python train.py --d_mlp=640 --activation="gelu" --parallel_block=false --init_std_down=0.00708 --steps=10675
MLP neurons of a small language model. Each row is named by its layer, matrix (up: input weights; down: output weights) and neuron, and shows model dimensions 0-191. Each number is 500 + 40 x the weight over its row's rms, rounded and kept within 0 to 999. Numbers have three digits each.
After each neuron's rows, "fires in" lists the words (lower case) most often at its 100 highest values on Wikipedia text that the model never trained on.

L2.up622:485536514450537469518518531438532508515508479416538454433416562456487532490509485501447556479494556518438504550490481508521480504481561486502544528533508475546453447530491540557486430523558510501542525438542479512470427501522532490445520457443514457428513539467559486492472575502529463481467474536527514514486447465474533536497432493586467574564490493499510470549481464526508483526533503498563458519550503487504449512494478519514442464508439457488521524463498427472559553473496550589480511592506517471537479533458505453530573495445539502560491499589483424564406564418435453466
L2.down622:536521499457420537531484513510518533535432512462476488510401464414374483461489503515518436513489514495526504474460486478505478554475482493520430480484523466498484487501507517495497555498530480535488560455576475468429568412560475418420555557528545563493488543536420583492497524522570460494530542505560592504469535493478514548493484489523532578521481481499538464555452489556507466517515512433569588562506543491470537539458501525535455478481446545493505534506514494455544461515507477488560427482503533514556448446528477506454458497480543409539475488536492428518465521525496463507
fires in: "film", "medal", "team", "vocals"

L7.up103:531522476475540510504495523568395524475470537511513480476495509446499566454547489459415455486432519507524487447513476545512482477545478499496526468518512467505460582500581472492570485473474493551477472554520607487497478494472502546475509481468470528482489525498461537517478497443528507489412445472528469489443443435479438486614505468464469513508453498642509495483491434523508469463504574550514530491516501507489475548565470562478483575514513414550469498502529508473502490448455427525570570490518486556449478524463524478552494552427489455468554470505525555439526551521501579541
L7.down103:425478535478535553484407491482457519521509424506551510534476488487483419583484530463495490532563499480500549489458521510446495548513587461540500546502527472523514455552462506524481536418519447491435488538526459495499549483457465466543477483423499385460499467446395582506540410532478517413465510455491506510576560501525519567439555499536453532509534574486548495482480477456540535514520489452422527533462493498495507523529491509528498492438480534448516481504555545510486441563476578528425450531461580508455569482529549504507501517528493526523508482543523484488476518472560520480
fires in: "also", "various", "most", "later"

L2.up568:480526518446492509453500459488558482572565399529446442565395501539486516427524478455553481493463518536464532552483472524541530525503471461475474535508492537518437481488513509459510485492534516541501496617477494599471453506549464567501557511541463562502478458592519477430545534555510481459545527521472574452506519496500470496508458478485469425465539536540494517555473495426461512543452515515487477508523503426442543519530538563476493473496461487494530393550509500492470416484546459506519476492466526406412520490522482536513576470528555487560459470494485517492539502495481566474
L2.down568:436462505456501509524440542537564466531537471522464507502532493518551478545472481422475523493462479492498482583528553517418482494458458543475443483493467485500477577473501437507504401531458460546539523574501435510512479560535489508471517494544473548552523473566491491464519564570542500493519571518506468498542565492472544528448466460503503441489553489493470500477511503484499527607505442425501499465538538527508531565490500439485522475508454510454465509569492506432496441465523484437535521445553500399463548518525445500476466455484533498574464534417514531535574585569513435554
fires in: "who", "so", "she", "whom", "software", "soon"

L3.up395:463550538446454477508566572506428532480569506528528510518473482494554481599519489489518415532516468512544530488510539499475525494595503499549504566473519558506441450507473453543526555466476451493563463489515514533522419418567506526516503542465483463454534497487462528516582495443452548479468443539477424490537467543522506467529543500431481578489485493476536464493587570519524510476443491453509442526531460518461501412412567510512417508519488453505411474512431560466489514502476485520470507484517436537522512510577476507483523475480498543479455438517546456536479548530562476477
L3.down395:579571553421460506484557479435431521400457556440531491472451435516484495576564550492472409527462555511493500486513510502511522486494505528532517565512526505452477451494469484482504446583474544492568576517549534471430432414539477526490583489531477545450465466468432552504521466507485515503523500513451568558416496489524472522553502486443518506526525537512647453499519482473494486457516487435539494516528481489522498489545512532525444510490538441543520473460511561507474466513525565526479457544536445447499454500500480497490550510509492488476527483503528438534533468499428540453
fires in: "de", "delije", "deal", "der", "near"

L4.up577:526473491474565462548485497544494522554462465474496474479462508540522534558498448516452458408441474473443418585457544507563505498427477465479490518505547492487557479542550520514484570538554497515508545532517555557467502489370561470463475523503536476521549527560517556501503544472527474464483397479511509534570498481483473498474518527532488489610471479505492544544446476461532548506479561482434465474460452478498544498517451479497494485524505542509486464438474468494457534515509471477512498440535494477427416552488496513551524434521542525551480473523398572431567512575468537530
L4.down577:564489491536507447417451489542450476460491525509421534461553525540541479518539504513470539556504533512479505468455550489550434450520517459526465504516513472455514498529546532546478566552574500459509532462486490525539518520422512494475458445527486486504519479545477489420485503544411512415520442565429468474455513510553505484516530504532545455488491577462472537557439554505514517496488589522472494485541508450469516549471493540543526530482538494468603529477500370497528525532522504535493458414492515465475514481439569489509428506481457554540436474563516601475495486481460495415
fires in: "more", "court", "university", "less", "website", "greater"

L2.up121:493485587519503445506510419416429477441519513528552471456515491525508450533539491458499564525481502574540459518512443522536528526510504485492507520440487449512536414472433504514575504462620503495533498506521554537460529521510452420554496450482472466558461488483499553479431526492569536514496480485496518579509568549520543450540516477418503469468436562494519484512447492554522503477538507518538526490506460507504498500507508528471466454498550458480521545435486482537517540413449536600512520491454440477521518473425546536487479548557507501453563442414566526466535472524455473444
L2.down121:546487513397494460484516515439460521480535522566444564455561541559582518542459491499533484503486532512531498519463480590609461518473491440537503471447463534486463541460472511476458441463561516451520546489508555535536498455511453458512496497552429447522524519571493528528532545524449592498505550514489488460397552482506493519564520522546542501512586505454529446450436502520490506515530513507494539524517477473444423532601471457566554456504529467490524506499556453470483497499477489459500472437465528470481545499484436458496416511463490533445574422515474460521498460514472510529
fires in: "party", "tournament", "television", "league", "company", "series"

L2.up150:520516586537490520563506468563519434522460491558502450475465530449502499526510592500512451525528526433518483518468458462483466517459494560541490385527527449528463481467425575557468594514496517442532462498483525507508459477434496450523522521470471424479478478541512457536512605497444470506558491466468510507471513524543430528529473521468465524555466495500495621575476500513423501456542517500530556597492494521490476516492549488507525523547503448503497458521594512484482504572507465422502431521505426527531551479508477432570504497437512521482474512474519481430454492479543519515
L2.down150:433476541469521546512516469566464508502440495583499484538466522484487489455492539477553478475547513474591489517487475462441427495447467494438456464534510455541491544488476534501472563484459511535474470475510503563494510491592512407492435450478561492478449462505526491493528537463451429535539605509489453520504544584565502613466466398563481544514507511491469525511506456506520479513491496488510517465506506425549472524543504460526544504494548525596526496513442505435431518530528482538510492519517544436571495451480447509532507439527503510373534548528489525527503487494508424525
fires in: "school", "place", "age", "district"

L3.up541:494492443531476531509552533487585514542586554553452506466445494396509483428511490447442407578497444487438573522504498542490492523489449528511517498524489473468545514539500540518580524472493580499468557531478494580479434520422530508491541496523530463506450525490515468516514532462455551560507520473495485455509511452496528568467509524499451475463583469441486531549522489447478528526517542489543500521539507479500496474444501488489464559472510528483502518524443514484491485473510503461415578458441440477481465410476437509578457519489458519488591547481448423528495465473595520551
L3.down541:489448513526480583467440462496475583562602473527435535488559533482511520451491481478513504535466528516431502496485508481522532568517472471452490437541455430470507542560474505493489430487497490499542511502500533503461455577442482479492495486456495452532450504479523516542520513473555533477544504520505586549500484504546502477495489505585478443490570501478418483553460490523496463483499507546483484560467482492477546510541531463525480574513450492590450453604495472584444453520466499523520512499458541501488412424554444481498432554519522487504554614459463448434493482459499516574
fires in: "a"

L2.up183:526479473443522523492519537513514411492518463518501444483438507523559471471471490501500525486420490489574514534470449478465512545560498491470450496482481500464488452531546582524448444507498554380549482460502440534455475490465442477514431484491468553521521520546465570535438531564598525488531435475524582529478528505466544514453511523448521502491514522543483502442514469498542469519464498547477546442412563483533521500535506491517388460466509525562480491518513478446420561539487467515481569474432483556567491457511492507492522508521579503527549584479432537533476524504497555571
L2.down183:525472390527472452516531484474574472513534496527452443443521479576482556516492475542600511561461443547481512425520409461446401538459447509511493406575518464496529541491522504482477540531471559513536487498478525527479527487515505474443423495502471505494527461590432499479484480533510524517454517536518514510492516615487453508475475415563553514452529533486505510433478511541506485466565508513516485500468462469554489485507528494516462538412512506528474529495472432536509530528490488507569485434463469537464516596535480490597493450459567530515486537491429526495540460526486520530
fires in: "released", "written", "no", "total"

L2.up609:556453545474489408521459543501474501529483528451581500468502511467509548464488533504534449483475491523477528486482482548510517548527573572495638523466450487487483467476506589517555423567480546465495492561508509559581524510552483456513600506511497528491456444506545461480510529470455526435490497458442534481420512457511512473532468504435479460512482529529457501464502453471494509428505498509478529561477470471506530518506539464528536512464520529506560478431446470530537405527463535481475471505547553496402446410520501502468535425596491505502492580519508472505489426505528555525
L2.down609:438480482473457485397478479504492503499477432536478502508534527528478519497432483479542480531564445512436478510431490625526391569535564535507574533534446516475499539457522483525530453519463459484534478484509445498505481520558529449504493492512425506560468487501536447512506464488470551431568545536462479525523487450495500477493488555525397487457517513506478524423491493549542489507564551527455502579495440452514607558420589506480553554487498491528531480503521500482473430495443514458526482469542521497442469549510496481501478501514560468510534534571517459561476475487568518550
fires in: "who", "it", "to", "may", "must", "they"

L3.up494:462486541505509508506478564462499486546480479519534513526494549496439470455554503494507565528523451513515518483512484441567557555503549548491423545448543481502447457466490534488537443545458525538556514483491555499544496500495493505576475486449539499470508440544481436558467542510473467555537482547547477574449440507590494436494513440472438475476483476514526483483519529419483460537476509526511471521501436481400525471561511490468513523548539464485528451555506480427508537487438490547480492583592398445540508415440452521474588521488533546468496489487543557465461414452517495486
L3.down494:461511529486491483466510525582485474523552558516423500537508474466451536502507517462508561452441482455574523553540439495498504468585531574516413497457518407569449460546450561483480496528471466448526512526486545560494557483560457439493446488467505445462478464525510486538566548493487474537458502559524501484568521511544508460494459433578468525506524426498419501526399539509457484503455523505561483506467538477447491526470468534513563537595562482563501483580479499479569486533473455524485448524535506486563483442473474470495496500485535556476466493476494504557468463467526418512
fires in: "born", "died", "ft", "votes", "education", "married"

L3.up584:504610457490507507536505515448525527525530574442509503471483509483523528428570543543500511460501439515476512482467578512477553520497558418505513492518525463532519506583449546587505482499462524505532496563464510403519486524436515494437456567522421473473550507502479468495496469462536525513475453523502474446544506482455432496455539557487454454497490491479445466518482506565543571506527518390417530529389558571495506458536567411487510485493520511488485505575570561517508496503516466534500451455470433458427510479507487565523492458550547541526496501498515535445514509475502467496
L3.down584:529528426519545436522484452487546454491563507484466552549462558554514504517527480470477443547464545492518555457539585490551490472483462412497517505403448467441469451604542508525569488535458501489508519487504503440508482473528500549510467503465494481456417506551477539465514513461499534528492517569477506454458455548517561466526446509533538485533482532515483487572444572484487414511463570508441520487575591486421512559503465523504500499491472464505529489548555421454468504499529498560490514518432481476482456532506573481512524551452491441493431501479482583450529537575488476469
fires in: "but", "due", "up", "button", "break", "numerous"

L2.up530:493459518538490547462510470542469452509462489547449531582467439481493496472539496537457483520472480506506448531491461537524502549494467513516405505513488537579527517481410491554542531504448505509483489480566505494512443483505490491493498448485488511541555569475494542470467538552501484455471522488530456402510502502528511524504541490476570475492475493452544475493462506591483494492518459573502458466562451416516504451541506509541509582450530479558505487473614470582459476501535485492413507517503545458492468464457523590509468518608554537417505575437432493461463598474474458466
L2.down530:516375442574420444523506467520473455536569454488514516487514538523450515543530530416444475493549480501403574516497471517528450538472428508498509481515479468569579465526522471556578506457482501505466523563489530492544512585489471458473537520504444481492448551426540511531488495497499506565523515480464520556505539509506490531516442466487531514507499490427489566526416447513469498445507484502457457483550389546543492500441434520545494468500572507532503545478559485440453506510536498512441495534438553493544428543504479527533500532497484546491556472517544572457508528512440522459
fires in: "school", "working", "degree", "professor", "business", "supreme"